Part of a small language model's weights.
Size: 12 layers, width 256, 4 heads of 64, MLP 2048 tanh GELU, vocabulary 5118, 17.3M parameters.
Architecture: LayerNorm before each block, learned positions, biases on query, key and value.
Training: a variant of Muon for these matrices, 879M tokens, 3354 steps.
MLP neurons of a small language model. Each row is named by its layer, matrix (up: input weights) and neuron, and shows model dimensions 80-143. Each number is 128 + 32 x the weight over its row's rms, rounded and kept within 0 to 255.
After each neuron's rows, "fires on" lists the tokens most often at its 100 highest values on Wikipedia text that the model never trained on.

L4.up1320 [ 99 166  92 122 132  81 183 155 106 156 132 217 128 100 105 186 108  99 152 145 134 117  97  90  83 157 170 131 228 101  62 137 116 152  97  89 131 199 136 127  79  56 143  94 155 141 139 128 122 132 169 100 149  55  97 192 132 133 128 108 136 118 243 132]
fires on: "or", "al", "ian"

L4.up1775 [148 152 125 149  74 126 161  89 110 149  96 132  99 123 169  69  81  96 146 167 162 220 123  81  79 113 165 142 108 159 140 104 112 111  48  87 141 138 140 136 110 109 122 119  79 161 186 161 145 139 143 124  71 117 153 140 145 139 125 135 125 152 165 118]
fires on: "ens", "ell", " on", "ays", "rick", "err"

L4.up611 [116 143 106 165 114 135 108 136 101 100 121 110 147 151 154 155 136 113 140 138 129 186 144 149 145 123 149 155 105 107  77 141 154 134 139 128 112 126 141 166 112 155 131 114 133 130 113 125 141 146 139  84  94 118 121 196  57 174 114 125 172 176 156 106]
fires on: " the", "The", "-", " as the", " of the", " one of the"

L7.up1427 [152 150 124 116 157 156 107 152 134 146 164 160 165 126 161 125  79  83  63  63  61  77 112  99 143  95 151  63 137  79 110 134 130  98 144  74  98  91  98 107  91 175 134 145 128 141  89 111 137  78 163 145 154 118 156  91 129 152 122 140 195 113 135 133]
fires on: "ar", "ter", "el", "er"

L7.up1745 [157 136 165 149 140 117 150 168  97  99 117 130 145 109 141  89 107 101 146 128 133  88 174 179  95 136  95  96 145 112 150 131  94 134 114 146 103 220 104  89 148 132 115  97 150 140  92  95 126  37 182 159 135 104 129 129 134 213 126 133 108 136 130 126]
fires on: "s", "av", "ing"

L7.up1960 [154 139 116 113 140 127  89 153 166 113 183 124 165 137 119 165 124  80  69 123 114 140 120 100 162 122 142  64  80 100  94 155  95 140 166 128 146 117  86  95 142 124 120 151 141 150 105 120  81 169  78 144  65  81  57 110 172 155 145 153 190 121 128 141]
fires on: "a", "er", "al", "an", "el", "ic"

L4.up1562 [146 142 163 141  97 159 150 173 121 141 143 102  86 146 111 103 126 119 135 108 110  88 151 112  92 153 115 133 151 127 151  79 105 177 132 184 143 168 125 124  84 129 122 156 166  86  99 125 156 105 124  91  53  78 170 147  93 140 152 141  87 168 164 141]
fires on: "ed", " of", "s", "="

L4.up1979 [190 156  96 139 137 130  53  56  87 149 123  73  96 120 117 128 109 100 156  64 156  80 145 117  93 101 132 132 126 162 147 154 105 138 104 132  50 135 180  92  91 134 142 141 158 194 127 118 124 164 122  99  96 119 131  66 151 188 131 162 114 142 129 141]
fires on: " | ", "1", "9", "8", "0"

L4.up854 [ 86 144 118 155 136 190 104  47 164 131 131 137 123 114 141  89  99 161 100 138  98 131 144  83  86 149 170 134 177 138 110 119 140 140 120 103 138  87 105 140 116  91 133  96 135 141 133 190 149 108 116 109 121 126 140 106 123 182  93 124 129 138 170 139]
fires on: "1", " Goals", " % |", "a", "erv"

L4.up98 [187  98 151 183 157  64  94 128 137 196 114 112 205 151 121 171 135 132 177  95 170  97 122 134 170 103 159 172 104 108 115 140 119 147 112 120 110 154  85  63 135 135 129 111  73 133 150 105 144 165 148 123 138  61 146  90 147 136 140  84 126 139 153 147]
fires on: " to", " and", " at", " League", " ", "ally"

L7.up674 [172 168 133 145  96 107 112  89 146 118  88  82 118  94  69 159 140 111 135  51 157 132 161 155  84 148 164 153 115 155 151 111 107 181 126 108 112 199 140 133 159 175 130 148 100 119 118 115 112 110 139 133 181 135 177  98 152  91 123  83 171  93 168  94]
fires on: "–", "ab", "023", "-"

L4.up1426 [149 162 161 161 136  69 142 132 116 124 104 104 110 118  37 120 114 157  81 117 131 131 140 127 154 133 175 211 142 149 156 121 135 142 132 171 128 108  83 161 160 113  92 119 160 157 142 141 102 134 149  47 175 119 146 149  86 148 145 146 127 137 155  54]
fires on: "0", "2", "3", "4", "1", "9"

L4.up2015 [160  82 125 106 123 110 136 134 147 158 125  71 228 149 119 162 162 138 148 130 101 124 147 191  85 119 111 163 139 153 109 210 117 118 160 157 101 122 100 113 163  87 135 136 121  71  66 147 121 118 154 166 136  70 132  93 152  94 129 112 120 163 142 159]
fires on: ",", " ", "(", "\n", "ing,", "s,"

L4.up1829 [ 84 123 145 123 111 181 120 151  54 164 167 175 162 133 123 165 127 129 150 129 126  91 140 149  66 130 169 106 178  91 117 108  99 107 118 121 120  81 118 121 154 102  98 136 114  31 107  86  79  97  73 115  85 135 174 105 167  93 108 172 144 120 141  45]
fires on: " had", "\n\n", " Ver", " made", "ver", "red"

L4.up1331 [173 131  99 110 106 142 125 125 121 133 142 146 101 103 135  92 180 115 143 111  91 157 123  86 118 122  89 133 125 131 150 164  99 173 148  59 167 139 118 141  79 106 141 150 166 156  60 133 118 130 155  90 129 172 166 128 122 100 144 108 134 174 132 123]
fires on: "ed", " up", "es", " it", " the", " him"

L4.up1731 [ 86 178 132 161 127 125 117  96 153 100 131  79 109  92 178 126 163  77 132 105 180 102 127  56 169  97 101 154 114 113 139 106  89 145 140 121  80 156 161  68 120 158  65 123 117  92 110 115  89 148 119 134 178 149 144 118 117  83 146 122 122 116 145 116]
fires on: "ir", "ü", "red", "ou", "re", " Bur"

L4.up1537 [120 144 143  89 121  64 119 123  94 195 103 170 121 138 172 156 121 143 122  90 143 102 114 168 136  97  85  91 185 103 101 107  95 189 122 130 140 114 105 111 113 117 111 124 141 180 126 118 118 139 135  89 114  68 137 169 152 130  61 133 163 120 189 138]
fires on: "or", "ative", "oc", "al", "ur", " University"

L4.up733 [101 194 173  96  96 169 109  91 187  83  79  96 109 151 129 151 168 110 154 108 140 141 133 115  81  69 150  65 169  87 147 106 121 216 127 144 170 124 135 170 100 126 140  76 114 149 111 153 151 109 122 109 130 133 126  58 124  55 153  79 143 130 112 113]
fires on: "-", " code"

L4.up1194 [169 154 110 178 123 149 134  93 110 126 149 133 184 168 203 109 166 134 144 132 138 140 140  98  83 124 145  87 103 146 109 142 115 112 115 161 128  93 109 117 104 128 159 121 131 108 104  78 132 143 147 164 117 159 147 166 100 106 166 130  81 122 145 126]
fires on: "all", "over", "our", "ight", "per", " cover"

L4.up1918 [141 100 133  95  78 145 142  75  90 135 152 100  93 143 162 133 136 147  98  55  84  98  88 113 121 167 138 104 152 145 148 105 191 160 160 118 137 131 124 118 122  94 164  70  98 157 165 100 170 113 120 113 200 111 199 164 151  83 146 169 123 157 122 174]
fires on: "1", " in", "ur", " of", " un"

L4.up300 [171 121 176 131 131 166  75 121 128 160  52 154 179 129 139  90 157 110 174 127 194 103 164 153 106 156 140 163 149 110  75 140 179 126  90 145 178 118 119  65  92 142 162 146 132 167 135  93  96 132  83 106 156  57 162  89 111 119 133  66 144 122 139 138]
fires on: " as", " to", " No", " ", " at"

L7.up1240 [104 135 104 104 144 108 176 158  91 170 120 141 153  86 169 173 157 128  70 134 118  99  79  67 167 116  94 113 108 131 101 155 121 115 167 162 112 107 144 168 155 167 169 103 158 155 152 110 137 154 141 150  88 132 153 109 149  95 144 121 119 125  82 119]
fires on: " d", " | G", " g", "ard"

L7.up1734 [118 168 154  77 138 124 165 150 147 114  99 116 151 144 133  62 137  65  86 109 139 131  91 157 118 188 121  79 112 124 171 147 105 164  92 176 149 217 173 175  68 132  86 172 116 161  77 173 138 162 121 170 141 109 136 198 142  98 113 168 126  63 111 112]
fires on: "ab", "ib", "ob", "b", "eb"

L7.up633 [133 101  88 113 161 107 118 144 123 163 142 110 145 147  57 105 136 158 156 103  87  77 114 133  77 165 106 181 128  99 106 144 155 134 134 138 148 100 214 152  90 156  53  87 126  76 136 190 123 118 109  92 155 172 145 101 104 147 147  72 141 109 130  73]
fires on: "ar", "m", "b", "an", "ass", "ub"

L4.up1554 [109  98 159 132 105 122 155  33 164 133 128  95 124 147  34 154 151 137 139  28 128  52 115 129 111  71  46 107 124 154 160 163 124 145 146  88 162 117 136 150 104 124 131 132 105 145 129  57 106 132 118 138 177 133 147 114 122 106 108 118 129  99 123  90]
fires on: ",", " | ", "16", "9", "8"

L7.up933 [186  95 118  94 147 128 119 106 118 142 180 138 122 162 160  62 146 122  86  90 126 112 143 166 131 140 147 153 149 191 126 132  99 176  94 142 177 126  93 147 166  87 114 136 150 132 199 143 205 136 108 142  77 109 148 110 156  81  81 166 149  79 100 163]
fires on: " all", "l", " al", " All", "nd", " Liber"

L4.up474 [110 161  98 175 213  87 150 129 130 150  91 104 148 162  94  94 137 128  97 121 172 152 168  70  96 143 113 158  95 108 114  92 119  77 160 141 131  90 110 196  96  85 149 128 128 166 134 150  79 120 119 103 173 179 153 156 124 120 141 122 145 111 146 119]
fires on: " of", "-", " under", " of the", " and", "am"

L4.up1062 [125 111 108 108 141 137 109  57 104 105  95 102  95 120 138 119 173 122 122 132 113 181 177 159 125 202 128  87 138 191 151 122  58 105 117 109 137 226 145 111 121 149  73 160 110 131 143 149 140 171 155  90 153 115 160 164 168 123 138 124  87 121 101  92]
fires on: " ab", "ub", "ab", " sub", " dist", "ob"

L7.up687 [157 139 113 190 147 143  80  39 125 154 143 139 106 126  28 157 124 162 166  76 160 148 112 126 105 126 103 139 151 136 153  74 122 154 182 143 107 112 144 165 163  95 148 163  99 107 121 119 178 146 149  71 161 114 142 157 145 121 119 163 111 137 142 119]
fires on: "–", " | ", " in", ",", "ly", "3"

L7.up60 [167 113 134 156 255 122 204  85 145 110  81 163 112  44 176 124 138  70 108 115 135 118 124 162 175 138  82 115 120 156 131 136 102 107 150  97 110 137 115 167  93 104  93  71  59 136 113 139 156 109  92 118 153 115  94 163 131 115 104  91 142 172 102  94]
fires on: " I", " F", " f", " Mor", " am", " M"

L4.up258 [135 113  96 111 112 153 131 143  70 139 119  87 101 146 173 125 158 168 164 120 153  95 111  80  41 102 123 117  96 177 153 111 150 153 145 137 144  71 178 126 117 153 155 123 109 174 149 169  75 145 101 130 102  92  83 133 139 143  93 151 165 162 122 106]
fires on: " | ", "0", ".", "10"

L4.up1625 [ 97 149 176 137 153 156 107  25 116 128 139  89 110 134 145  92 112  87 160 156  95 110 141 134 169 138 147 121 133 131 128 101 126 123 106 184 149 149 129 130  97 148 118 110  90 134 147 113 152  70 133 141 158  69 139 110 186 104 167 176 164 110 121 143]
fires on: " to", "ud", "in", "e", " in", " of"

L4.up1346 [ 76 111 102 159 141 154 126 132 127 128 124  49  89 131 131 162 124 114 139 138 188 110 117  53 162 126 125 112 135  97 129 155 111 144 158 179 154 179 136  96 111 115 121 111 117 125  82 120  83 129 107 129 145  85 172 154  84 158 180 173  86 133 139 170]
fires on: "it", " dep", "ir", "ond", "red"

L7.up1729 [132  83 155  64  97 146 105 132 117 107 125 119 126 137 128 154 134 136 178 109 208  78  83  91  97 133 126  96 180 106 100 140 100 126 143  93 163 159 168  92  99 117 170  79 121 137 100 122  80 149 141 155 194  89 123 177 144 122 129 139 156 131  95 154]
fires on: " s", " in the", "as", "al", "er", "ir"

L4.up1624 [107 101 155 163  88 103 134 132 108 121  89 131  90 166  93 192 153 174 106  89 115  90  99 147 178 120 132 135 117 158  90 200 132  87 145 135 142 135 161 189 133 175 124  82 130 156 106 179 109  97 152  31 102 144 143 129 108 146 139 171 156 113 160  84]
fires on: "8", "7", "4", "5", "6", "9"

L4.up1175 [127 127 136 111 117 145 102  80 148 129 210 209  89 127 124 166  84 148  65 111 154  74 134 126 105 141 103  45  66 143 129 122 127 143 137 145  85  81 116 145  97 142 115 141 124 112 145 127  63 128 127 151  42 128 130 138 116 161 131  82 193 119 155 129]
fires on: "ic", "ist", "ical", "ful", "al", "ian"

L4.up719 [109  98 170  98  77 105 137   3  57 187 121  98  96 136 161 115 200 116  89 116  99  80 152 131  45 182 103 145 172 102 117 137 151 119 105 175 135 129 148 168 123 136 174 149 134 135 138 135 154 107 123 122 148 123 152  77 162  82 110 173 143 116 113 171]
fires on: " of", "===", "-", " to the", " of the", " early"

L7.up567 [124 107 100 122 119 137 154 129 165 121 255 130 119 108 117 101  99 140 122 164 158 139 157  87 212  76 194  76 171 118 142 102 118 144 161 145 125 174  94 155 112 129 126 101 135 153  93 118 178 113 104 148 108 108 150 130 119 111 122 143 125 148 146 104]
fires on: " Ch", "Ch", "at", "ost", "ast", "h"